{
  "num_hidden_layers": 9,
  "hidden_size": 160,
  "num_attention_heads": 4,
  "num_key_value_heads": 1,
  "head_dim": 64,
  "intermediate_size": 320,
  "vocab_size": 16384,
  "hidden_act": "tanh_gelu",
  "norm": "layernorm",
  "norm_place": "pre",
  "norm_eps": 1e-05,
  "positions": "learned",
  "qk_norm": false,
  "attn_scale": 0.125,
  "bias": "all",
  "tie_word_embeddings": true,
  "parallel_block": false,
  "init": "normal",
  "init_std_qkv": 0.0241,
  "init_std_o": 0.0241,
  "init_std_up": 0.0241,
  "init_std_down": 0.0241,
  "optimizer": "adam_variant",
  "learning_rate": 0.00228,
  "lr_mult_o": 0.66,
  "beta1": 0.9,
  "beta2": 0.95,
  "lr_head": 0.00912,
  "warmup_steps": 414,
  "schedule": "wsd",
  "decay_fraction": 1.0,
  "decay_shape": "linear",
  "final_lr_fraction": 0.0,
  "batch_tokens": 32768,
  "max_seq_len": 512,
  "doc_mask": false,
  "train_tokens": 259000000,
  "max_steps": 7905,
  "dataset": "wikipedia_en"
}
MLP neurons of a small language model. Each row is named by its layer, matrix (down: output weights) and neuron, and shows model dimensions 0-159. Each number is 500 + 40 x the weight over its row's rms, rounded and kept within 0 to 999. Numbers have three digits each.
A block is one neuron, or neurons of one layer that tend to fire together. Before each block is what it responds to, as a language model described it from the Wikipedia text at the highest values.

Description: Word-start sc and In
L6.down232:500444525505519548441453509440522465543491508528449484533529499649430468508464525569553515441523545496567461430436532557510540562532448541502490503423482441457510532543472509486460482435458512493502490532479525467522456537524485462524480533507529573490466469489549505516498502546503468575573519527531469524500415464508432516579463509376556498480567486498490480413491483514513562475478482537489525522511516531542500547524499544492491438459514534518531445561462436503479526511461485

Description: Word-start fragment after opener
L4.down56:542476553506544533475492588509516458491558540443513502537462539520495501439473465494490520505466496496499512512493479468531464482501539499468432540542466550490497523539503440524548520549528474452538456471600547462532551479590500557521493502488528522545419474488432537466500542554541444535536497496531494452474466465495565469545384508446563502478534553536462441513563486479474557474546447530504502455483455567496524500559508459554566504508411534486422477499504459424500456448438426
L4.down58:524522527502475486482515587442549449538508429475493487523467436494513499532461532439480516527482476441488504420470473497485527499534505458533458509502544562430440478520519537496500493488515537557479570500520495560445465518517483491517536470407510475525455505547480516481554476573517479551511485530548511503484384480526521602516422502536527541565580512476503487550470576500471517548498496546487422448494509475511568456496486512547544429483427522473450481361525481497501566551522487
L4.down188:476501506584450461526487458515537446482597504488501510483490508530485526555438503608490490489470488506518451521499492522538478430492530547544610528559441427435509559489471514424531506534527484484514457516452529512545533501436565499510435486584511442515546510475443447498467530434441487520452532510512476589478597482483531597529461513536500492519475480475441515481432472501523457478428472443506519498515518543504527468518497453439475541522501475435453518532446481500581498496514544
L4.down316:506517551491535482393491487501496458420516467510517546506509467545557559576520489481477488466523505489493455604499417462423547514582504483521529517554447503542479465501521540493502489490436518448507518510511496475518522454494471534526473472537469496451606477497491484492550529520477495441476519460511477437466466479502514547508553536500500525468439445486592574502525438537434449485516507457523528458491533469502561499555526441450523534485566454545364490452443457484466506547537563

Description: Indefinite article a
L5.down12:585450523548530472484431552472447492470533396471464477510472504514513507542465472438534500573497487442519548448549524553482473501554464498466465590499513545534494553540532468559539445430559471509490456460496457476433583509472496470480513478509510516496519439546503515517532536515452533435498573518492490518486430446455499523507465557529563524465479527590524512505486437514545531493506454430450536467488510456456489444445528439529561499505517508521517516543547567432463506449541587
L5.down17:453463503567520435536459489511489504565557515549529484487497474456539472469500530556516450512593478573510495567529547499572547472542481450460496472578450471463535485536566516460472466504431494437458468523508452541552551559535478382499453571505530480490426513461476554478532437484520469528537544525520492496501536462543523504511518473392496517451443496509512519527495535445417462503511436515516541498461463426523535500503470525451522540556522531492497519443482422547513565488507549
L5.down42:460515508437518545533547537462524479589488588460434459508534583497487501455520502462502478463518529454539468483492513493463487500470489485527523536483454517541497462469554495484488467479502503500468438488518518465481537530534484556550435537452462432519545507408429500517502493591508492518543483493511587506550521539354445434461525545528531525502526533525504495557556517482500471481483582394502551484489551465530522478515531467478507531424509412542461513530513530395498513491547528
L5.down64:483503415519492492519488497515484519445471507503473442572577466461525550552514541513483503459527486508509530513549445495477467477508467547419442504533565386492515494458481540481501519521544494481490491562525446491437540521403470465521406525529442487457569507528509521470500566545511501558462502450548448529448519474519534490497477443541451489565526450470493486567448485473478542561479479477527467507512596520489541554408550602480550527516526475490507508541567545439435483507503461
L5.down82:439529528537511571538479551483452552522494537510490478489494502549515488563473486518478479439486449397465472471477594516626491463520523552487464509412538482506507455497514517573576513468523512407537435513502485479551499496509501550434587462491465498518485508476460407504489490543556506488511551485441535560489549545540497509436473527429534506479483490503484505517498547411538493507555524453386510550468496556504519530473449513495534448495493449487518442488550489494464567490525462
L5.down92:461489484525522482519533536439497461446489401459472524492538482485450579518495475486489556498518524581492499445503563514577482468574480509446469545451503500474542528516486515505493461456466488464450530577565516544484432501534499480428474559466448462562468561520516560510497508457467530511507439520539500482497399490550526525461397468470467486564462517480462446532471528531523499516467447452534474478471518533476481576489575507503513616494527512476555561550519563453434477483557477
L5.down115:488488558489505527498501451495494436506488493481512497526536590441569579431505486489471483487504490517430518544484441452423482524520482479448527463545541533498435513477569491507492586500529482500517558516559593449483488405480537558419509497500515506413499483460533441502498530530497512467517537529467532440531537497476485542395547514363477524505490501510493506502563499454580476537450489486490506527478528471482416572428507468530476489489497449582488500504522503511578528504493540
L5.down116:443542538530494483505490439557523493491560459459501480515572565463450518503416503480479432404531519449494458527396483545530491472504504524457541510525448458493513522465470519464519505504409537573564429466513495482502468480489513471520511484497551507505464550505465569494554543451483535526444565536499583462468400504578459479532445541484462466544494536536467520507541505536463459496544509520522554519514563519588518552477441530469515399478562501449520481520475499478466491546496561
L5.down122:413489451490523485556502467489541442409470516516495459556534486425524524534547522464473467497581498580513528511508474461428542553560480470464545371556457503506501489451511501530513553480476525486487538481577526467426557522515490472515532499508516521458582550433565464424496537537470500479502496488462479496411557434535483510517590544482512509494459510491486522530507465494550551518490511513539482525548542458513484566484524455485489528469488526433466521544425487514557445542420470
L5.down155:524513499552529500496499524511528501513490398508524542537443526457491562482497485559463519510553482482477524472436554488457544467469496496552564510559551430530476503444428476461501511475563474549492443505487458509495535540482468508427512384500509530473506474493496456545489491518537553486488562606438492514458509532472480519484547464458492473509476543476590482526551503463543489467523637524503527479482385478501532436515437420467561445504519510552517508417485521484525560507477504
L5.down161:525428548486551502422475522514542462467543538555469541535527569450497520515519459565550539513525532536402555537563508414500576488486473441527500481513515496479542396516502545479479489473474481512428528472517521450520468436486535531576480490539483415514530499489513519485556524455489483485488514501496535489429519501471489472506473493584490475517537509509483482550498509459543440374423528426494462548515512521471549418510511533461514473472529439424494521495463580519536545465535551
L5.down162:393449527570475489448525539497532511518433519548514527473543485440501557500480507503478541479537465510464451470533492520567522491500451480498573506504414531537560542451487567483569502542498455477505508481570462470486441522498475468501501436570447518435560509498509537516503486459533456512503481521516421433557518452461576479522542450432498471496463485475565532467509534549474518500556442502490414545493530501521478602517536512452466541519552460452484534612514466543466448456491523
L5.down179:552487545471466518523498424487468465515505547527520459509513474488558528486580456497478559491489523506465540527507446470500514496436446473554509448450505497521526497494501503502585502439520444564428534522431545547443434504483500454528532471517450506484529538497460468508440430534458569455541587531562527489473572509507443544480564479420534521403514473560474519514527569460507503501458455442453480486493506458554507501462482514547512436509517475484494583541541459505506457460623538
L5.down190:475487476488554481539482493467506521492476494507477470575490512453546480468467483554498468506558524461448514495522515551483417514505474525449521474625492448507502523494523391490601548522523563530533544475467491527468531499505505422473499411473524478514468498513562555531563615557469492472468520574489449483520522499468489541547502526417523537464513468520465535519534530458488518464392431520529553473460505564576484535500527504507517426496514415431484471542501516536489496476489438
L5.down256:550501590498468522479514516486444507560570506525438524494448503595571501486548505460523497446475549487438530554532518426519521505481514534573473457439457477453500490511521555541505496482472455498525559539462528460469449568448480488488440498548481440445542554445496534521482442424420515474485422549498493541496425498452466490488504506514453508507573544535521519521552548493581567430451518493554511447506514446533460456494465532486490425496494501575546554463482472489511510447546512
L5.down269:470583407538471509481481473541529463520457493484468486498546513445450490483465439560396504476577487466495499531416499586544553549523472506514530500534452488579493494490541495493543461455556568494475500535459476479553453501551521495619517482478573461521480456482468473453495477577531542530483555477465480544558523507525477552528525497494481489553514494501417521465509463416464496435512510551505518520443478526498429485541506490523573510428464527480520544558427425525490519497510463

Description: Start of parenthetical or quote
L5.down19:437509516518409432458525506503470500493483507568552486516462496477426428566505517528502530515442552419506406535541503524545559541499519504538500463546492497588494506528574514482555443539542570477551494460440527518447457540494490489542560550470476521504481517569454528489516479530463479498491508476423492499523459417546515484602552485504491490524544469494533460615419501509487510579490459524475466535481473479555507438519484530489480468471527473508500512424465419549480498476476456
L5.down27:586471457532486509506487511509532443521539488458484455513492545550518501543485557551520525526515448401532482459382538549557454493421484496548586524501527395561403500525514454490514474424542489537404482549561439469495435541520488489469497556528491523498451538525387427497481464555521469516505553526520534472495530486489515503516523506548537496512506545504453516470537539484457484448485509494489511530471418544456448508511541460486521476514484479488548474504452503570495525496464576
L5.down30:549531422525521439458469414516481462484538532460542559518525455544559480495506475545477497487541531512507512462506507448497513506419506502517576487528564417476465534524385475569456495449512496532465467524526440487486436548488519444502493559549531552515477530466535484453478489511464445527492549525529482486420543494456434449528387557574547500563475529536541470487516467525574517514444570490534481510529489545439503505492542513467505527462541490526501434430484440476496572482491540
L5.down62:588479467506530474531525577477514447553561502460485534510528431426490454466511503492580514519517483539470498465455498483492403485471436485492511566498536566472396474517456421529500529525500538433485496465487501534508499474477543497470481563434536533553512465507535473507522467535533434537514448588462515494576468514469522526477530525425525492607465515506481546534462522512486520521448535485543513489460436531501550483530560582513534443460510506513445377461500545458493530495479478
L5.down83:499519502507406494547531471536504522419513550445559502395482474416437500560506513484524487520484476493521488459545438577506512524576547413528482521519431474502542533490495482505492475578517518388484474537536575507470468555460510578445465540492529557482507461561460500510447511533475534482418455491472499465479499453461460480504531446434551526515541529453460471514470476464448490575507471530501520482484511529502552545541495461498463542493507542567605492444469434490525504495469498
L5.down119:450501479563535494548492444483523463547511466525488570520469537495477468542449487639504561476485510504457467539436496479508575524565547476586478553523468447485497491477486455432539434587520570494494440462585449508544419434488476505463579458505482571524471477490497476532547547528484496482486564492507490497498433441490537464511486457394495529510544487524459508492475547531486530529517512482443510512449490578520420436530512452556472540510509484458477472523478475515510518449478499
L5.down181:453507510508518525536482443482466421495548466486494528514468510559534561449549465574486536484531519482518490503549440527526536577478544511541544467480546538393447524509535572500544583482462536510555442496465499439459435542629460477424472442419506483499473461516541460546600510501430544512531495532549523488469460493430550514491454449508548551502516513478485523484540483507513534489453510522479477507490482477514480463502527488493456424448492533461520486527600500421481493486520457
L5.down184:532552494499461445508482508470545507546474470507460454544478558516500560481467483472430459495550429535444531458499469472468489546591482452538555500554517518457525524462535452481503538512487502465478560462560549454459447496562454540430522425462542462430487464556469409463611513508454526523468530517517520468553512519479534496553479466382494534554532468550482512553521516427512528480450545495552477496512483487504462564524483503487537483459509468480474490475474579503543606549496517
L5.down205:655501537539475460421494536446520468465542418537534518485499553465464448452463460503483463490495478451486533519485520482524501462540534498504548561555536467536474470471475529494455462576508500472500489501465461539487460497609494474541519458433496516447489572497482500455537476445524575503482452534477464432479539458550500510469506533572559503496466547467504513466510521561455472461475457622558463458462485517482485461605475494454538492485498498545478495485459505454534547556524545
L5.down220:444454490480534490509543454466499482533486529513466491504502494491451519536455547466507525434560492533465504460440442601455517467524509495471501455536511509461520456495525561530450556417464524529594487546474575477542522453491489515507498626544403525489453494519507498519524595486457506451513441543507489514462493520562610570528518577458462479463446493480471485562523472547500478509462545520475457469532474483543514539467563478457490493500456483464476487534516494545508393519499419
L5.down223:483535560499489432505523519516541562491435529564517506499496474591544515456500552550473434480482402458517458475490509508505459456484513514404481487504539531446495444390506542540501490541528532486457542551495467515540443460437477512551455545534524540422448514444519536514516506504571465537486500518472469486503535578607473523469446536407549534423544506423561481455544456480475500465490465514527502551487504470515488571462522552496511475530466482470512451586518460490509519521483496
L5.down229:514532499496461526518480465505535519508502544500533431499482514450509549561496529521504477492549494532465504494466491532494534548519487407533492486452541497469535525500441455476543520522447563494458474521494518491460484440489493561484452512543470549500520597475457516547550466510469468529494475441515382400495490442505439394553533470536530477591451487495449525527539466509541418532556526447503470541449528611452491552545506442448448523522587521468514456495443499513491450521469556
L5.down258:598555506522557524542497502497509469407464542455427468507499524475559514420532476530495440493515499622452539480501492464471476482492523470503493608469529515515502528439531426528530556516509469438557454488536560525473566502514458528489502489478501536443506485460460448513480530469457532493514491512492548429484500491509434488521505641493426496472498531523501500481585487466520492501466532479566426557556474486468459448460471475506514473522474569507525528467542517476486594553478477
L5.down276:516517472501451485515542480521517444459435600502576487449508492395478476513431471569545541488441535479500559495473523538503465522581473424523458503494521519449482557474475471519475535510457520465476492454459479541503458472427545477515470509526483569539489484468482494553533527480541470541507494545436528462504519526547490465555534515489451424531501495515492530537515488502490467568441486432516528611455455529486487545582478481567526556493532536560554395450522450476545521472436466
L5.down291:507479546487463484489500521486538519536423502510550505541522498510553554503544506634524500473487603513460505565498537508442525576512539434506499566534522489503536556547479484475505456477489520449496582477417490544459470491439522562448517484497501527465493493520421494519446524505499518539542487480496451451444532498516511437490543494439465476520490438503468577516514481479444556534439544553574489464546435505511486499525507419546394538508524460498475614477465485534484496480432484
L5.down307:608487506521525518527487540470515474540543482496484466517517474541479470523511460446515481439543433450449562571487555514470444508498471470478498482509498559489477454514459505505413491478520549556473483504549520529455508472479544515553459527487488527610518475449452530490533493498455538530496560559560488403487451468407468526484451446485547535606511484524525443493524494513535571480394478570551503425480528549524524532482535521534486465398494481464452480450527490488468497562500491

Description: Quantity word after verb
L4.down43:526519488567496471509504446528452504536494507446480468462507507545488491485458472470503534513499445475634546449479530540477519491487477479519551461497557476449425530485528519529506415496586447473433541528565521479509500433527525550509386491448463461537466570447462444493552523530462536512572538496493495532464532525515494526459560519536428497494420520501520527513474564561516482516502532565497496500509471486437474485473520517413579525504485461485552406483504591430524510534474476
L4.down251:564483566472450453500516432560536530431509480475486560532560567515402573510476527518487474484548474389471480527417478568501472487494525568473510529512476469570482547545453507446527508443535481501575473526496528495488455475559541500459540499510445496470464460465454534482525531558467514540524537563520497503520521443538485518530496456461487431433482484530472564450495518522523508437510501513491517495529519460505451485466557530541579495545432437427518567473446479409522482484510548
L4.down303:448513553530480496497473496477434543550439561493533484528526574432514464498541509528536477458506523535437491470502492517449534548537512402557495502420485519514527428541454513462482554471509446526430536496434514539527482484505537538415550530546491467458510549436547526565500457541479493455436396494507454478503486505516439505506561526460484490500515536493479473470462580433519446483535507480461512465452522447516552569468473460519549550481519594568564453565501541498511521454507456
L4.down319:538603480470450509456504494557443500421480529499443510422514544494487520525476530488429431529493587558458498559491535518513455454487545537500511513495509503483504538503508509485473528486472531555505475461557518537533504416501496423481485474493487432448359489422443484529497571508510522569465542495521537452513454480575535472445480432495405543509516482538434514523474536504507473552489487480535578509540493566565505580514450502513465509528538539513486508500462465505571535464479489

Description: Single vowel-letter tokens
L6.down109:441552515565540503510495534445454467554476569448558554558492524489514512399502498503452472473528513449455482483466483452464514465492540525484453499517517509558505519467498482484491515480500488507513472495339547501534549494490528519491604516485536471475469449475533516520527518513515529448512488530496465471460524463513504476511489526359492440575584462566501408482534495494455439534499493504485506627502533486474477557526538432509535469524525522486447444478554531464502545458493533